From a checkpoint of a small transformer trained on Wikipedia.
Architecture: RMSNorm before each block, capped logits.
Training: a variant of Muon for these matrices, 732M tokens, 11175 steps.
MLP neurons of a small language model. Each row is named by its layer, matrix (down: output weights) and neuron, and shows model dimensions 208-335. Each number is 500 + 50 x the weight over its row's rms, rounded and kept within 0 to 999. Numbers have three digits each. A neuron's up and down rows have the sign that makes its largest values positive.
A block is one neuron, or neurons of one layer that tend to fire together. After each block is what it responds to, as a language model described it from the Wikipedia text at the highest values.

L6.down36:543603566500371494439512463566514411523403483469398509467415578481420499533534470472556447537562439595555465509548607517533475543581469470575410459505501567455591545540537536436437452535533437501449442375430552556483444511461524450537495543559492492522409514530512571494455561465473541458477523464448488567404582497523451498561574505471443521529545430577469452588515514483515447537422
L6.down259:529499389603541575486543503505597557503454550509455517487442455485489660514437431505504464469563534597467537476550546561567542444551489474431450530468426536434521504566491515540503442508549411497450463556533552567498520486524549532512429461467473498378477516565547459489413560481553437496521527507393440502509463476470553500486534417410463482402511542685572531462422445430518452516562
L6.down801:588544452446396509507601465499540511458525552536514556482460488535454534521467502488496426581575471554585522531519565524510466492497472452480457511499518444603486552547563450474454531402562489502481498516532523483500548418437453478467475484448547427449502555619429488539504548550574478496450576585544504570494413503537492447482537493518517509478477447485525549504418521438486482617433
L6.down1191:505517526518451391476475499429522451538451483432420515491467436449472537626600541496541449512570524532599506426573611520566515590469468448541519511616477499511524495495469509430427466440431483554431450501484468510462570426467430444469579520516465543508474541490524474543526537550505453521454414540465521500473451501512523525537507539497466601593465473438559395513417542505541536575511
L6.down1373:633517406554549558472606548532431431589458448472439430517537520536538544537568506378423459573485492510602484540455536428405541491476459553591456591465416522392578442539321426466525520469589527421521424503509475478468555465507573530573645439514425604467506454504495507434507450544505517523472367516441534434490426549529486497529447544508525521518480494588442448495532576452436425557548
L6.down1400:451503548463486500447636600481473561479534590526479422524477533443543524427452522411438528475516476590540536551471576524532500592522484591526506535434433531498617572695555600427436477489483517518483489435456569476449547494469535480450403474475508521449559547473486568500589563442441500578467546585534452467427415430504531541544654467565503537503456471442509552486463503492483575514503
L6.down1489:532512490553522397459485473431365535380543532499432454557520517452505506545387522540413527400546507457421550514415524539488408503498481420534466460538558478424479587491534530586473535571491394543416538517528489559613484442501515537450483461445502554477511413468581474506457491438569508468457430586497529466415544484432471499507468557469523500609431521502528415506497559474479452430424
L6.down1513:527491463502470465489477439477550523529468496489441518478544391455437522570441515530498524481556465616577467430484521445522589421555491504527510489524445483582455477550483479489589429526439529541466544543429504463411581517545562466494508559544367551411469540462537455519525490531541383467503439390472408448445413553494517494515496549414562553477400531461486565528453447561551483553455
Wiki article structure markers. Tokens inside section headings, infobox fields and table cells, mostly in film, TV and music articles, e.g. Crit(ical response), Track listing, Website: https:.

L5.down701:620487508536556517543556495535548502576465534515443479408469408491520493543532538482513422544520545460480499469564544423662458382622490538562418522488462451549477505606455486485447491508470447441485513511490533444601539495495540506457476537456491547490396604578468553473583482587483463433511381467468529450490481465468427588622532456385526559496455542524468439536456497510516377497494
Critical reception phrasing. Words inside reception wording in film, TV and album articles, such as well received, received critical acclaim, reviews from, and Crit in Critical response headings; weaker on scattered word-piece continuations elsewhere.

L6.down183:509432550498524472498507473524500436502507519537478467441508508499491464481430447412421572542468487468488574522487399466513509417504490547582475546586493539543537540417588555423590544546552441512539521438416428641495574464572576448505481507530516494487496522508540441437483441457543478608532578506478553478516473524493549374595487553492517413590500510425543438548585502549476501554584
L6.down316:525447558496471504508446574394530547496557394441513571485529604373475378503558457495392439607549524604443557565490507534481480555491500487500547560508519429411404513404507537508501522548568538522533453490478525516447485512381529566440591570452538469457614466505532543558486511464509496511569486477498519543512519589558487468600634442477555539403506525643493482451458486559526439564506
L6.down530:549448455596452514499543556469605478507478627465452513455484473504479522520560584448491521481613495399565544413432477471532524538441561503457529444479609495548506499503462545496489480435579475486558500588479513524511544490535553402531492457469498537461555538505560438516476489556532495622462504511492627574477613491396424488580452498564495453514520628553500545467467646525436441555615
L6.down624:425487411535605467527588517516474475497440543432502439546576465563542589483409510540539497571482487469621452454573454516532418519545417460526467530508596539400530628549496533489521459384490464450538492509485559538506492520526527566516467492491530492464467437593463467558548428487487552503441487516463543464630518497361431420612475484513501457547472559617508451449497491502479506444472
L6.down639:484516422539468495417498489433539517655465544504575567475548547544458540548460451515585555490507505500500520503466548500391512576492472425532443465497512447626526512496546513408538517509527457521509478497532548470491497525599600605403433525438507438517516519465537517503558483568474449450556431448387501458503437398560432447420455566481605468547567565412523497540539499578497421470501
L6.down658:540596533390485432544574522527531500494498524550490506425579580497535512442495452532423489517523418392445603488541564508576619572542498438544475585538510574513529451476566549437405534466528414459565548457459520468557487567427550515559500486528467527495475542479544451501511516475504444487471495520488537365479476435427458489455564530478462563532461584522436528438453463615399527504514
L6.down762:523533567560470459471466465471546543449507444503535517514508496470395519464536516520483556507502517483478484450489472483503500458554560578497524428550422490521453444488493573412508470496568504534528420496445555523505603524434506553502537406550501462648565474571562467462463526490500568506550540483453548553589617461531505445544549576442478468495532509525489453564592445450467480576593
L6.down1406:531529375564446498449468560531488493517524555470451486550591501511577457558460504554522469480457473465469521551428477495542562574508553375568457507501522449549401539572431572380507476419487442496474471444457461442426545509496496470434530464500437516456539499403457511486571537520567640465471494544460574484431450474591425534443396463401502490474483449395440528464586537477500544535490
Word-start fragments, especially "Se". Opening pieces of longer words, mostly "se"/"Se" as in September, seismic, Settlement, plus critic-ism, public-ly, and part/member before "of".

L7.down192:505527511476582489449616529529537459469493566567525521430493481523442472585506608592509457431547513397464463499532598585532511515472531481449498602506441568485493539500454558494418582460587552436439477551552576480539490541569490515510554463594451492474560550448551473467530442526571439464404524508540567549389529479504638458384516472502520462486561452495545462510508650568462423601615
L7.down486:530421487504516501500502514409473477487511566465473508476470528490392638637513471357439449418558538575529507483518506490485534488507471513456448547438533503573567570501450369455565492537466537489462596464445503386489501492502542407503541516524492471538495469501578543591529461500532548442453422480521598427471557495484438472558532520394590451530477407480572532561502536512489502434405
L7.down495:530497515530511503496543547513392556511482538429478401546620521412491556523501461449568485538439488541515522506564560408509557491391574485532562489514509482483470503604523487481508413476492453484493440519580523531455439451550557519511501426453476523477495405552461447541572498492555540498519462539466540548475424443508508475505528469587517487469574560416454435469589465457452559483489
L7.down638:450461572465468443445489550490538468484407484518460507542482424503541508543472452529492536537474362492468502413444548464457495550467513529535455519424560429549574465513550538501525503540570413411541473564472376422465463479490581507528503476507531504493486579476521545540553522494547544447476414561457492578437461451542559439447492550482489609520509457529526425657508485556419523453472
L7.down700:506513456492395509413472460493521396554443516470432527431527514473390493472489405472470508431461583545422496494577535559587509517507503574612531573584507472490509565562465512446488531492512537559492545437496565561391444472496570419473544521525531447535533433599445559441532537589404527386495565449459501509495475384523510464523440394560522459476465471478581489597447434502539481547423
L7.down797:452477433583570515489450582558429470560489586533518506545401486488544419517444437500530480477572551527445520443599515457491504527554464500574400538604488462456507460491486478498453448459517547512491494490574613505475556525542458545493531522426438520497505528535598556631513407468507475476444491429588443512491425486390483431434533499561569561369401548508566465472543489483537531482528
L7.down1329:463419418411476492517552501481555457555450574560571391479504540503532479596512515534417464502429606615477520464520475502532570492589455545479442525527490609495499472451505455567484524483503566580481518469422501460534616556551548495590539457492534526395438530505507544529575492561563423479454487538458524416393452410544437461491450461549449539522453428474503531504536536492482531484456
L7.down1358:543506429481474530528518444426464527520583515508539594516538519565653511536550476439489447476504485463512593575509527552560553470453510523444410457514517438456509513350462534550495515474513457498595478550506460576530486485408401556515545392448395595529365545499402489489460381459444475517581546447550500488474370484535513438456480488547514448498518534414438574507531500456488528490486
Chart and release details. Function words, numbers and word pieces just before a ranking, chart, award or release detail in music and media articles, such as "its Billboard", "No. 50", "released in".

L5.down702:545475549501452447442513507517562411467483550538459491442479462484435483431610475454505500392644497531444540510562470427437460461458517550548461515486474644502431547582468477417522576511526468549418475424453550454505454453465507415497586396460568497420450588526624495523504431473536467464565573457466467493485438485553451523500631467523529416522520510502563447563519500447523465498468
Word-initial fragments like Ex-/In-. Opening piece of a word that continues in later tokens, often Ex or In after a parenthesis or heading, e.g. Ex|ternal, In|cumbent, Se|ptember; weaker on whole words like into, World, End.